Weights of a small transformer language model: a variant of Muon for these matrices.
MLP neurons of a small language model. Each row is named by its layer, matrix (down: output weights) and neuron, and shows model dimensions 16-111. Each number is 50 + 10 x the weight over its row's rms, rounded and kept within 0 to 99.
After each neuron's rows, "fires before" lists the tokens most often just after its 100 highest values on Wikipedia text that the model never trained on.

L7.down577:45 60 22 34 57 51 42 49 37 39 68 58 48 40 51 55 34 53 43 57 39 58 46 41 41 50 56 45 44 49 66 42 43 62 64 29 39 32 54 47 41 41 57 65 51 37 56 61 43 56 45 47 49 28 50 54 65 53 44 46 44 63 59 29 50 50 39 78 63 56 27 55 51 59 50 58 48 51 54 53 62 62 54 61 51 60 56 57 51 41 42 49 48 23 72 63
fires before: "\n"

L2.down1435:44 58 65 42 54 48 71 60 55 35 53 50 27 55 34 61 40 38 44 26 43 67 59 53 49 28 46 64 65 30 61 58 41 47 43 65 54 53 56 45 61 44 60 37 49 44 59 47 44 54 48 54 61 46 53 44 57 43 60 67 34 53 46 59 59 54 51 58 55 48 54 44 51 64 55 48 49 54 45 59 48 42 40 50 52 40 43 47 55 48 30 49 61 34 51 62
fires before: "er", "ough", "ent", "her", "al", ")"

L2.down679:53 62 35 64 43 49 58 52 54 40 58 62 44 39 55 44 39 42 71 73 57 55 47 43 51 48 44 59 54 55 51 45 30 56 47 37 59 55 64 71 53 35 52 36 52 56 27 52 37 33 47 55 49 45 46 60 47 64 59 37 47 45 50 34 48 60 40 45 48 54 57 65 43 61 54 43 60 43 61 39 45 58 55 54 48 58 60 48 64 50 47 46 52 61 81 52
fires before: "d", "ing", "t", "us", "ification"

L3.down887:46 50 31 68 60 52 44 56 41 44 64 59 65 35 47 49 48 47 45 57 48 49 46 50 63 50 49 49 45 49 57 46 48 51 45 53 39 49 28 40 42 64 46 39 29 59 66 56 64 36 41 47 63 56 68 28 61 57 57 55 31 51 50 57 90 43 57 51 57 63 44 55 43 58 43 27 56 51 51 45 58 51 57 60 55 51 53 43 48 58 44 41 45 43 64 45
fires before: "-", "|", "pe", "|---|---|", "0"

L7.down317:44 27 55 51 56 38 54 53 57 46 59 52 46 46 51 65 69 46 39 49 27 66 41 48 50 45 50 43 47 49 37 69 51 44 36 47 46 50 42 37 48 51 38 52 55 65 28 73 43 56 43 50 49 54 41 59 63 33 53 31 42 52 54 25 51 32 43 37 47 66 51 39 48 53 57 46 48 58 58 58 65 42 44 46 42 58 72 68 54 64 45 61 66 36 48 35
fires before: "ed", " by", "re", "an", "de", "er"

L7.down294:69 44 35 44 46 29 50 55 48 56 46 54 51 56 57 64 46 54 70 62 51 46 40 37 42 33 54 49 43 74 46 52 76 44 36 45 45 58 34 46 55 54 57 68 51 53 38 60 51 45 53 69 55 75 53 54 46 53 43 53 45 53 45 31 55 56 42 54 40 53 55 46 53 59 49 52 63 47 47 54 44 45 43 35 54 25 36 58 49 50 42 36 45 47 49 53
fires before: " the", " by", " a", ",", " his", " their"

L2.down1178:59 43 54 37 51 58 65 58 56 62 50 64 69 48 46 40 29 40 56 47 34 49 55 37 49 46 53 43 55 32 63 59 55 51 48 43 46 60 45 55 67 43 70 31 48 46 53 63 60 28 37 48 67 49 74 53 56 42 46 64 48 55 45 45 64 42 30 51 56 54 63 36 57 39 54 47 44 19 40 57 55 51 40 64 67 67 32 30 46 60 58 48 24 45 47 42
fires before: "\n", "."

L10.down776:53 38 65 27 45 49 53 64 40 36 67 50 47 60 66 30 63 57 49 56 35 65 47 31 53 59 39 60 43 58 37 52 53 37 39 52 53 45 52 53 63 47 52 70 33 50 54 32 47 28 60 45 38 47 49 43 57 43 65 60 55 71 52 56 48 59 49 39 41 46 61 35 46 28 44 60 53 40 59 63 37 57 49 48 56 51 37 41 58 44 48 56 67 44 64 39
fires before: "ra", "er", "e", "r", "o", "hi"

L2.down1327:42 43 47 41 57 46 66 38 49 48 53 73 41 42 38 36 60 50 58 50 48 55 46 37 37 60 61 41 41 51 74 52 67 63 48 36 30 39 52 46 46 50 41 29 54 57 48 63 35 48 35 46 61 56 56 65 51 60 47 38 41 55 31 37 58 34 38 62 55 52 50 50 56 57 45 46 63 57 55 66 69 65 46 56 39 35 50 51 52 51 31 48 40 35 59 44
fires before: " C", " M", " R", " D", " N", " A"

L7.down387:40 61 58 58 43 55 51 55 57 54 36 62 70 43 42 64 48 72 48 38 40 43 42 48 50 47 53 35 55 55 52 64 43 66 63 38 62 52 43 55 48 41 52 47 45 39 29 54 46 51 62 47 59 44 38 39 38 48 45 44 41 48 54 62 55 56 50 44 62 67 36 78 65 46 54 38 42 65 45 61 36 69 38 57 33 40 64 41 59 59 43 59 45 45 50 39
fires before: " the", "ence", "point", "ad", " its", "on"

L3.down892:35 35 45 60 50 59 66 70 47 39 60 49 48 40 45 55 46 71 58 45 47 43 63 65 44 43 63 41 68 40 68 38 50 47 58 28 45 64 46 68 54 66 40 36 45 58 35 60 43 57 47 54 55 56 47 53 39 38 53 42 40 43 50 48 54 54 50 54 40 56 49 60 29 57 60 49 49 31 52 51 36 59 44 39 51 45 40 55 55 38 47 68 47 60 30 43
fires before: "\n"

L7.down1522:59 53 63 41 25 57 51 27 51 57 52 52 62 22 57 53 59 42 60 43 57 54 47 27 46 51 63 40 56 68 56 51 61 56 52 52 47 34 61 44 55 44 39 36 58 48 58 56 49 53 48 49 38 56 87 59 62 57 44 43 39 38 46 43 54 47 48 45 51 48 51 74 46 43 53 48 57 46 50 52 48 57 44 55 53 61 62 44 65 60 41 53 52 53 64 37
fires before: "\n"

L10.down766:38 44 63 54 46 63 60 33 45 44 63 80 54 51 49 37 59 57 51 47 54 41 36 50 36 50 39 56 45 42 51 52 55 61 42 49 48 48 45 67 50 41 35 61 49 38 56 35 40 51 53 48 46 46 58 57 38 38 69 45 49 54 56 63 57 33 59 63 46 44 68 68 58 43 42 49 43 29 61 60 39 51 56 34 47 53 56 61 52 54 46 51 28 51 41 52
fires before: "e", "u", "o", "a", "ing"

L2.down1295:60 38 55 46 21 55 53 47 58 32 71 58 50 36 38 34 56 45 38 57 40 42 51 38 43 65 48 50 56 42 59 67 47 57 59 42 47 53 43 46 52 47 45 53 54 63 70 32 51 62 56 48 45 47 41 67 50 51 52 38 42 35 37 66 72 51 42 47 59 58 33 53 51 62 50 45 46 28 54 44 40 41 53 49 62 51 56 44 51 42 39 51 34 58 54 50
fires before: "\n", " The", " It", " However"

L10.down443:58 43 54 58 46 40 57 44 40 65 52 61 64 48 63 50 49 52 38 50 28 59 57 50 54 50 58 50 54 52 44 46 53 56 53 64 42 38 46 61 67 64 48 43 60 53 54 57 50 57 63 30 52 55 58 40 58 48 64 56 42 51 48 39 48 43 60 47 68 55 40 61 46 44 57 80 43 57 45 66 38 47 42 34 61 37 48 56 57 41 62 53 28 49 46 52
fires before: "ated", "al", "ally", "el", "ate", "et"

L7.down1370:33 53 58 55 66 47 54 54 36 42 50 54 37 35 52 44 48 48 55 50 63 51 59 35 46 57 32 62 60 60 46 41 59 65 53 39 51 58 54 59 47 51 45 53 56 46 33 49 38 54 48 59 66 38 56 40 50 58 30 49 54 59 46 50 69 48 29 46 35 48 52 54 69 45 50 36 60 41 37 60 41 31 42 54 24 38 48 51 27 63 55 56 67 49 61 47
fires before: ":", " of", " |", " ", "y"

L7.down1079:41 47 54 64 69 48 51 62 52 60 41 41 45 56 43 53 61 52 32 54 42 40 58 56 48 30 46 51 43 55 52 57 57 50 58 59 63 36 43 50 35 37 52 40 42 39 48 37 45 53 54 28 50 47 52 50 51 56 60 42 44 48 45 72 38 54 49 51 66 64 57 36 46 57 51 54 33 34 37 44 37 37 72 42 57 39 60 52 38 53 55 48 64 48 53 33
fires before: " by", " in", " on", " the", " to", " 19"

L10.down936:62 52 54 65 44 56 42 35 41 41 54 53 48 43 49 44 50 61 19 57 51 68 50 34 42 49 39 51 39 74 47 40 38 53 46 52 71 38 42 58 47 57 32 59 49 35 36 52 41 53 49 63 39 65 51 51 41 56 51 54 70 60 46 61 49 55 57 42 56 56 37 50 54 62 50 54 41 52 59 57 39 34 38 33 64 31 50 33 59 61 73 35 49 62 40 56
fires before: " ==", " ", "s"

L7.down1085:47 56 58 35 50 52 33 52 59 64 65 55 56 54 50 77 60 47 45 49 58 31 46 52 44 43 49 38 48 39 50 56 44 42 43 50 66 52 34 36 47 41 59 42 84 34 57 44 56 63 51 61 63 36 51 36 42 44 52 28 51 33 55 31 42 40 53 59 62 59 44 51 55 61 67 68 42 55 42 59 61 50 33 45 57 47 36 39 54 59 64 50 46 54 66 39
fires before: " the", ",", "point", " its", "\n"

L2.down1230:23 39 49 44 54 44 55 57 54 47 63 47 42 44 59 41 41 55 38 42 41 51 46 60 49 54 29 51 54 48 74 51 47 50 63 41 63 56 53 49 63 50 50 68 61 43 51 44 23 56 40 36 50 40 51 55 43 66 58 51 49 48 38 55 64 34 50 60 43 48 60 63 57 50 46 59 61 66 58 49 67 66 59 55 38 38 62 50 46 68 54 50 49 43 58 59
fires before: "s", "me", "tic", "ck", "ress"

L7.down1112:63 57 46 57 32 51 49 68 41 46 45 54 57 51 70 46 50 54 39 46 62 54 60 45 34 31 44 51 52 59 55 52 54 55 54 40 31 48 64 63 58 52 45 61 47 44 59 55 47 55 30 69 69 42 71 51 43 44 40 46 49 48 59 55 42 41 48 45 36 47 44 41 54 72 50 55 48 48 50 58 72 76 55 58 50 58 50 62 60 42 64 58 44 43 71 53
fires before: "\n"

L3.down14:69 48 41 59 62 50 41 51 54 50 31 52 51 31 44 62 58 53 58 67 57 45 48 51 66 50 57 74 47 58 36 45 57 58 61 53 61 61 72 49 67 57 34 35 48 52 69 57 47 46 55 55 44 35 65 44 48 47 67 35 35 42 45 37 61 66 54 66 47 42 48 49 51 60 38 53 34 55 46 37 43 66 56 58 46 57 38 40 37 44 54 43 60 39 57 51
fires before: "al", "ical", "ia", "ul", "ist", "pp"

L2.down491:50 61 45 51 44 44 49 50 48 44 35 61 33 46 46 46 49 52 45 55 43 45 51 42 52 45 33 65 61 64 59 43 39 51 65 45 52 42 55 59 39 62 51 58 42 42 51 37 53 63 77 50 42 52 50 54 48 63 68 43 52 36 44 55 61 44 56 35 62 57 47 52 52 54 43 56 35 73 73 59 50 53 40 44 36 45 35 62 42 56 49 39 56 49 49 61
fires before: "s", "me", "ress", "f", "us", "il"

L7.down1057:73 64 39 50 37 45 57 59 62 46 49 59 61 46 51 42 54 56 55 56 43 42 60 52 47 32 51 53 62 51 45 67 45 50 42 68 60 70 53 54 46 39 54 50 47 25 56 44 44 44 51 45 59 70 57 51 46 49 40 48 38 41 43 60 54 45 47 63 28 66 60 60 78 63 62 50 62 39 59 40 39 69 53 59 52 35 55 47 50 45 52 71 51 64 48 43
fires before: "\n", " the"

L10.down601:54 65 48 24 57 58 17 44 54 27 64 58 37 51 56 34 58 49 50 49 64 36 35 50 51 46 66 55 55 59 73 49 47 56 46 52 52 53 55 43 49 51 51 49 34 51 54 62 48 53 63 53 34 64 64 53 50 55 43 47 40 42 52 30 52 54 39 58 59 57 34 51 51 81 40 59 44 59 34 58 63 63 55 66 32 53 69 49 44 57 57 64 40 26 49 42
fires before: "-", "\n", "duc"

L2.down1105:57 40 43 57 61 45 38 52 35 45 52 58 45 66 44 46 36 50 59 67 41 43 37 49 48 60 59 53 53 50 47 42 53 57 51 34 60 36 39 48 31 64 55 57 39 46 55 43 50 50 32 58 54 48 40 46 63 66 50 54 43 50 64 58 71 48 78 47 53 30 69 40 72 41 59 74 60 33 55 62 52 52 58 44 46 42 51 49 43 52 28 63 50 49 61 69
fires before: "s", "ch", "ed", "ing", "ting"

L10.down820:67 57 57 43 68 40 44 45 39 49 51 64 32 61 39 48 57 36 53 47 57 40 51 56 33 59 45 56 58 44 68 60 52 60 44 39 59 52 52 37 67 53 55 72 33 41 41 34 58 67 52 61 51 79 44 31 58 67 42 59 51 51 38 42 68 41 42 62 41 54 42 48 45 34 52 49 56 41 47 33 63 46 44 36 49 50 62 48 55 51 51 54 37 37 56 52
fires before: ",", "u", " that", " the"

L7.down1303:49 40 57 50 48 48 53 45 35 55 56 60 46 39 39 51 26 47 51 49 60 51 42 37 35 51 59 48 53 66 47 41 38 47 60 72 52 41 60 61 61 53 44 48 63 59 53 64 57 43 49 66 41 42 41 68 64 66 50 44 51 61 27 32 49 49 58 46 40 54 42 77 39 46 60 57 44 55 35 52 52 59 46 60 55 54 59 48 61 43 42 49 46 39 69 65
fires before: "\n", "-"

L3.down1037:54 49 56 32 56 47 49 49 46 61 47 67 52 50 51 43 55 57 72 55 53 65 39 64 57 50 56 52 53 50 52 57 48 34 45 58 53 40 39 34 38 31 49 42 51 60 41 40 55 59 41 63 61 55 54 51 36 34 56 42 58 64 51 39 37 41 60 64 60 41 62 37 48 31 52 56 41 41 51 45 52 45 47 47 45 47 51 48 47 47 56 47 55 54 56 52
fires before: " as", "min", " in", " of", "r"

L3.down767:32 64 44 39 41 65 63 52 35 62 53 38 50 46 49 47 60 56 43 56 43 51 55 40 57 63 52 42 64 39 47 56 66 61 61 39 32 58 38 40 53 48 39 48 64 40 48 48 52 44 42 57 59 36 60 63 76 46 58 50 45 54 43 53 54 33 39 60 34 51 48 58 48 49 54 47 50 50 47 58 48 50 57 47 47 40 54 41 35 58 57 57 42 25 57 37
fires before: "|", "=", "==", "==="

L3.down1168:37 61 52 55 38 39 66 36 51 43 57 42 44 60 54 60 35 67 57 39 32 69 50 57 54 51 49 47 62 34 64 55 48 44 46 47 50 59 61 50 59 37 56 50 45 58 48 60 55 46 26 39 26 55 55 37 70 48 49 29 52 55 43 43 68 45 58 32 38 37 40 48 41 49 44 45 41 48 53 52 57 53 59 35 47 46 51 62 50 73 48 55 44 66 55 43
fires before: "re", "lu", "ra", "or", "ant"

L7.down683:53 47 64 33 41 44 43 48 43 43 58 58 48 45 62 40 64 58 54 41 46 43 59 44 42 62 59 50 53 54 50 69 52 54 24 25 53 66 56 43 39 51 48 69 52 35 57 42 62 53 62 47 65 49 52 60 38 44 68 44 36 47 50 51 52 26 60 37 56 54 63 59 56 58 52 51 51 54 35 68 49 58 51 53 49 38 61 29 55 59 59 62 47 46 48 44
fires before: "\n", " The", " He", " E", " In"

L7.down1358:41 50 51 66 53 38 48 39 42 43 42 63 45 30 44 48 60 43 39 47 46 39 40 38 42 55 45 46 77 49 49 57 46 64 47 32 58 41 57 52 35 51 39 36 58 59 50 35 33 56 49 48 60 63 71 56 62 40 67 56 45 50 45 49 54 46 44 55 39 66 46 63 71 59 29 42 58 48 58 46 54 52 44 59 52 42 43 35 49 69 43 64 60 25 55 48
fires before: "\n", "-"

L10.down1440:44 54 39 25 49 38 40 54 44 37 64 58 58 62 52 57 41 53 56 40 67 52 55 46 51 58 67 69 53 57 34 55 47 47 43 45 54 38 49 46 44 54 43 58 58 41 54 65 73 57 40 48 37 58 44 36 56 58 60 40 37 66 56 30 46 52 42 45 35 49 63 59 53 49 30 62 61 35 59 42 62 50 45 53 41 51 45 60 63 38 55 46 49 50 56 62
fires before: " as", "ed", "s", "ant", "it", " in"

L3.down645:42 53 56 55 51 40 54 34 40 44 51 62 58 47 35 53 59 58 60 42 45 60 57 66 58 57 61 48 60 39 46 66 48 46 54 30 48 63 53 55 50 49 43 49 29 56 28 42 47 45 55 49 46 58 35 47 51 50 40 52 37 56 54 56 56 63 46 46 63 38 54 55 53 43 67 50 35 55 52 52 35 51 60 62 71 56 55 56 24 58 35 56 69 67 48 53
fires before: "\n", "u"

L7.down324:60 58 53 50 43 71 55 44 57 47 47 43 64 77 63 65 40 28 50 58 56 69 71 49 60 49 23 61 59 51 55 56 54 54 46 48 63 56 45 50 57 55 51 51 44 52 47 66 39 47 52 61 52 52 43 52 43 54 67 26 54 48 55 54 61 49 43 52 70 57 43 56 53 47 54 45 46 59 46 29 50 71 50 36 56 41 26 49 57 52 44 54 43 53 43 41
fires before: "d", "ver", "od", "ing", "es", "f"

L7.down1300:38 50 57 29 53 54 51 67 54 55 65 53 44 61 52 45 61 35 57 56 57 74 46 41 42 36 40 54 48 36 50 57 56 67 56 28 42 54 44 40 44 49 45 47 39 54 51 51 62 53 50 38 63 25 72 50 47 52 37 43 36 58 59 46 63 44 45 44 47 46 41 44 39 46 49 42 46 60 52 41 61 53 51 49 39 73 41 47 59 58 39 53 63 35 64 54
fires before: "|", "-"

L10.down1271:52 50 59 44 41 34 28 52 51 44 61 52 45 34 58 49 59 66 54 58 30 54 51 59 56 33 65 50 66 47 57 57 33 39 60 49 36 51 50 39 55 49 34 47 52 49 48 60 47 34 60 65 41 46 34 48 57 55 46 43 39 54 54 32 65 46 49 59 61 42 39 58 41 61 51 50 50 34 62 50 77 61 45 60 56 45 46 50 40 50 33 74 40 56 62 63
fires before: "er", "re", "ing", "le", " |"

L7.down604:56 54 52 42 35 54 43 61 43 53 53 58 48 41 42 40 64 47 43 57 59 49 57 53 49 48 46 51 64 60 63 35 63 59 60 40 48 49 49 55 57 55 33 65 64 31 57 63 52 55 33 53 53 58 63 60 47 52 40 32 55 39 44 56 47 47 32 37 34 55 45 69 64 51 53 69 46 43 60 58 42 59 54 45 55 54 58 54 48 53 60 62 40 43 38 44
fires before: "\n"

L7.down1294:50 46 56 43 73 32 43 16 52 58 46 60 40 57 38 36 54 52 42 51 67 52 49 49 42 59 36 56 56 61 43 59 63 48 56 56 31 37 48 54 65 38 35 47 67 64 58 48 40 50 53 46 58 50 45 42 35 51 57 44 49 58 59 41 30 31 38 46 43 49 42 52 40 41 36 56 30 55 43 54 56 68 62 57 64 47 52 51 44 70 31 60 48 43 44 54
fires before: " |", "q", "+", ":", " and"

L10.down1466:48 45 50 45 50 39 37 52 69 55 50 62 57 68 64 42 61 34 39 41 59 50 45 55 62 38 47 52 33 50 70 37 64 35 47 45 48 37 60 61 56 65 54 23 47 44 55 42 50 48 55 34 62 57 60 38 54 53 71 44 49 65 53 54 59 47 59 54 45 59 54 64 51 39 36 62 56 52 41 47 50 56 55 55 45 43 64 57 59 60 52 64 30 43 41 59
fires before: "s", "ed"

L10.down1029:42 39 60 57 54 36 68 57 40 37 44 66 67 41 71 43 51 47 39 37 62 71 57 30 69 53 76 41 39 55 48 41 52 52 69 49 40 39 44 56 45 76 49 55 45 59 58 49 48 40 68 62 55 59 59 58 44 40 30 66 44 48 47 46 61 63 49 54 47 35 52 54 41 51 37 66 56 45 46 53 54 43 48 41 45 39 37 39 53 59 61 51 35 43 51 49
fires before: "s"

L7.down1002:56 34 50 48 31 60 59 59 51 46 52 44 49 58 48 42 48 59 51 61 57 60 26 75 37 41 40 55 54 46 62 47 45 51 57 24 36 51 73 55 53 63 46 61 48 35 48 39 58 47 59 60 68 57 54 56 47 52 52 57 44 53 51 59 52 51 54 53 37 42 42 57 69 44 51 40 51 68 45 46 71 48 39 58 69 60 45 69 44 32 53 47 43 71 55 52
fires before: "t", "tic", "ed", "te", "ic", " |"

L7.down138:58 48 33 29 43 51 42 44 57 54 66 48 47 34 39 53 46 52 63 54 34 53 60 44 43 47 51 42 40 62 75 48 43 60 68 60 47 42 46 56 32 52 54 59 64 37 64 67 43 50 50 59 43 48 57 63 49 62 47 42 44 53 37 69 53 53 45 48 45 50 52 61 51 63 57 50 56 44 65 52 49 56 58 34 63 37 51 56 48 48 36 54 41 40 68 47
fires before: "\n"

L7.down1210:38 41 40 45 63 43 40 47 43 48 64 57 54 38 40 70 53 43 67 65 63 60 54 37 48 59 58 45 61 36 44 63 44 45 42 52 69 33 55 63 34 45 44 59 56 50 49 42 47 43 59 53 50 53 39 59 55 47 63 50 20 43 56 42 63 47 57 71 48 51 46 55 49 45 64 52 63 44 37 64 47 31 54 41 52 59 50 39 49 60 35 39 23 41 51 49
fires before: "-", "\n", "\"", "==="

L3.down296:74 54 66 39 43 47 53 49 49 46 51 60 63 55 44 29 45 38 46 47 46 52 67 46 55 50 64 33 47 38 49 44 57 68 57 54 54 67 41 67 53 55 50 30 46 46 47 43 61 52 58 66 46 59 46 78 51 37 46 20 64 48 48 38 45 51 33 45 61 61 66 38 58 47 43 54 41 38 41 46 58 54 38 68 53 52 55 57 38 35 49 54 52 35 41 37
fires before: "\n", "-"

L7.down238:52 52 44 58 48 36 50 35 41 67 77 78 51 49 60 38 58 58 40 49 74 44 51 58 46 42 45 48 57 26 54 38 36 43 61 45 35 45 43 72 51 74 54 57 45 50 47 42 51 48 42 65 52 48 68 51 62 51 56 27 37 43 69 50 43 62 38 51 47 37 53 38 46 45 55 47 46 60 32 38 46 68 43 48 60 68 45 47 47 58 57 53 37 48 54 55
fires before: "-", "\n", "er", " ", " life"

L3.down1359:33 61 58 46 53 53 53 56 32 50 55 59 49 49 54 77 43 55 47 36 37 45 56 42 57 52 45 61 69 58 41 42 40 42 66 46 45 62 43 46 40 51 45 62 37 52 75 52 51 70 43 44 63 47 67 59 50 48 32 37 47 46 35 62 49 54 66 41 45 48 58 60 56 50 45 52 49 47 74 56 52 40 44 47 53 55 41 52 57 33 47 63 60 47 50 46
fires before: "er", "op", "im", "ine", "her", "ar"

L7.down428:55 53 55 44 59 65 58 40 43 51 57 53 47 49 70 56 53 47 64 29 40 46 47 34 52 46 50 63 41 40 63 51 60 48 57 42 61 57 57 46 43 56 50 62 19 48 24 57 46 37 54 64 36 41 46 45 47 52 59 59 38 60 53 45 51 57 53 61 52 46 56 40 44 48 50 45 35 66 41 52 40 57 29 44 55 55 57 37 75 42 38 54 49 47 52 64
fires before: "e", "t", "d", "w", "ing", "m"

L10.down743:44 38 50 50 44 54 37 47 67 46 45 55 61 43 62 43 48 57 32 65 53 52 52 57 58 47 46 37 33 30 51 48 63 49 57 40 35 38 49 59 50 46 34 70 68 53 59 39 56 45 49 67 69 46 46 44 50 48 41 52 32 45 60 50 53 35 25 63 47 41 52 43 47 64 52 32 58 55 46 42 42 53 59 44 43 60 53 47 56 54 44 46 38 62 43 63
fires before: ",", ".", " |", "y", "\n", ":"

L2.down188:56 38 51 37 41 58 35 41 53 49 51 49 51 58 40 48 46 63 50 46 51 43 56 58 50 61 45 48 40 59 42 55 36 67 36 44 42 47 55 42 51 51 59 45 26 48 30 44 41 47 57 47 41 68 50 63 51 35 40 42 47 40 68 47 43 31 75 52 70 55 42 40 55 52 53 66 62 45 48 62 46 57 66 38 60 51 67 45 54 67 65 50 66 45 65 45
fires before: " ", "=", "lic", " Li", "l", " Al"

L3.down48:46 46 52 49 32 54 54 47 34 61 50 48 47 36 62 55 66 39 58 52 49 45 60 25 54 55 42 42 44 46 59 58 48 59 47 57 46 41 52 49 38 43 49 41 47 44 49 42 74 49 55 46 40 50 47 82 27 49 37 53 32 54 67 28 58 42 65 32 46 65 35 48 57 44 45 55 40 51 29 39 45 42 63 51 58 54 55 56 49 56 49 58 64 43 39 48
fires before: "==", "=", "tic", "In", "H", "The"

L3.down1390:63 53 47 47 49 51 60 35 32 39 55 57 39 66 59 53 47 55 44 63 55 28 53 42 57 58 61 51 72 44 47 48 59 40 57 41 25 50 34 62 65 59 55 36 50 43 51 49 37 72 52 47 41 46 55 37 42 53 50 56 40 37 55 48 70 39 32 42 43 56 65 61 54 47 72 52 46 44 48 56 42 64 63 44 31 56 50 55 57 66 40 55 49 32 48 47
fires before: " |", "%"

L3.down905:43 58 47 26 35 52 61 70 32 51 44 63 66 56 44 39 55 41 63 66 53 53 53 54 54 45 51 43 49 70 47 38 44 42 59 33 38 47 55 47 68 51 49 47 21 56 52 43 47 31 43 35 46 56 52 77 43 40 37 49 50 45 51 56 47 61 40 44 61 70 64 46 63 41 52 39 62 55 30 54 62 49 46 65 53 64 39 47 71 42 61 67 46 47 58 46
fires before: " to", " the", "able", "s", " with"

L3.down1149:65 50 63 50 40 68 57 49 54 58 56 71 65 54 65 32 53 55 53 53 19 57 34 31 52 48 54 55 62 41 62 35 41 57 47 44 67 69 54 35 65 46 61 41 40 50 53 59 57 68 52 45 35 41 41 49 52 29 47 55 51 46 45 36 50 48 58 50 50 49 42 34 27 51 52 56 60 60 43 44 63 56 70 49 48 51 49 52 58 51 48 46 50 46 50 44
fires before: "ent", "ence", "n", "et", "al", "son"

L2.down894:58 47 44 59 46 44 42 51 67 53 54 50 59 37 43 45 42 59 68 44 61 57 43 47 64 49 43 60 50 53 49 38 32 62 46 46 46 50 66 53 47 41 35 57 47 61 54 47 44 48 29 41 75 37 41 62 46 35 49 56 50 52 43 43 47 51 66 47 43 29 45 60 58 47 49 58 66 55 54 57 64 69 48 51 48 39 48 43 54 27 31 45 51 43 65 51
fires before: "ed", "unt", "t", "em"

L7.down1078:46 41 24 58 56 55 45 27 51 38 38 52 54 47 60 43 48 55 60 58 66 50 56 48 45 55 51 48 53 39 67 44 56 39 46 32 56 37 56 67 42 56 39 56 48 51 61 59 46 42 42 63 45 54 59 35 70 20 43 61 43 32 45 63 45 50 55 47 56 62 53 54 45 50 50 34 59 50 55 67 62 40 54 62 48 46 47 55 62 60 46 71 40 41 61 34
fires before: "\n", "u"

L7.down111:35 66 48 44 55 33 58 57 54 51 37 51 76 29 51 37 45 28 57 47 45 61 37 32 39 43 58 42 46 45 57 66 38 52 49 41 43 51 59 56 49 49 50 59 35 57 59 58 57 58 41 57 50 48 53 59 49 51 44 53 36 56 47 46 41 47 55 42 51 45 60 61 55 48 59 42 64 37 46 65 40 61 27 46 54 46 56 43 49 70 59 43 54 30 54 45
fires before: "\n", "-"

L7.down27:55 54 32 43 57 49 49 21 55 41 51 57 48 49 32 31 49 47 34 53 52 53 57 54 39 59 57 43 59 58 44 61 49 36 61 56 32 42 50 55 50 55 40 56 28 40 62 70 51 64 55 61 46 55 66 73 59 49 41 60 41 47 53 37 55 54 42 47 55 50 41 54 47 40 38 52 53 43 43 38 71 55 55 56 39 58 57 55 44 56 40 80 56 46 49 46
fires before: "\n", "-"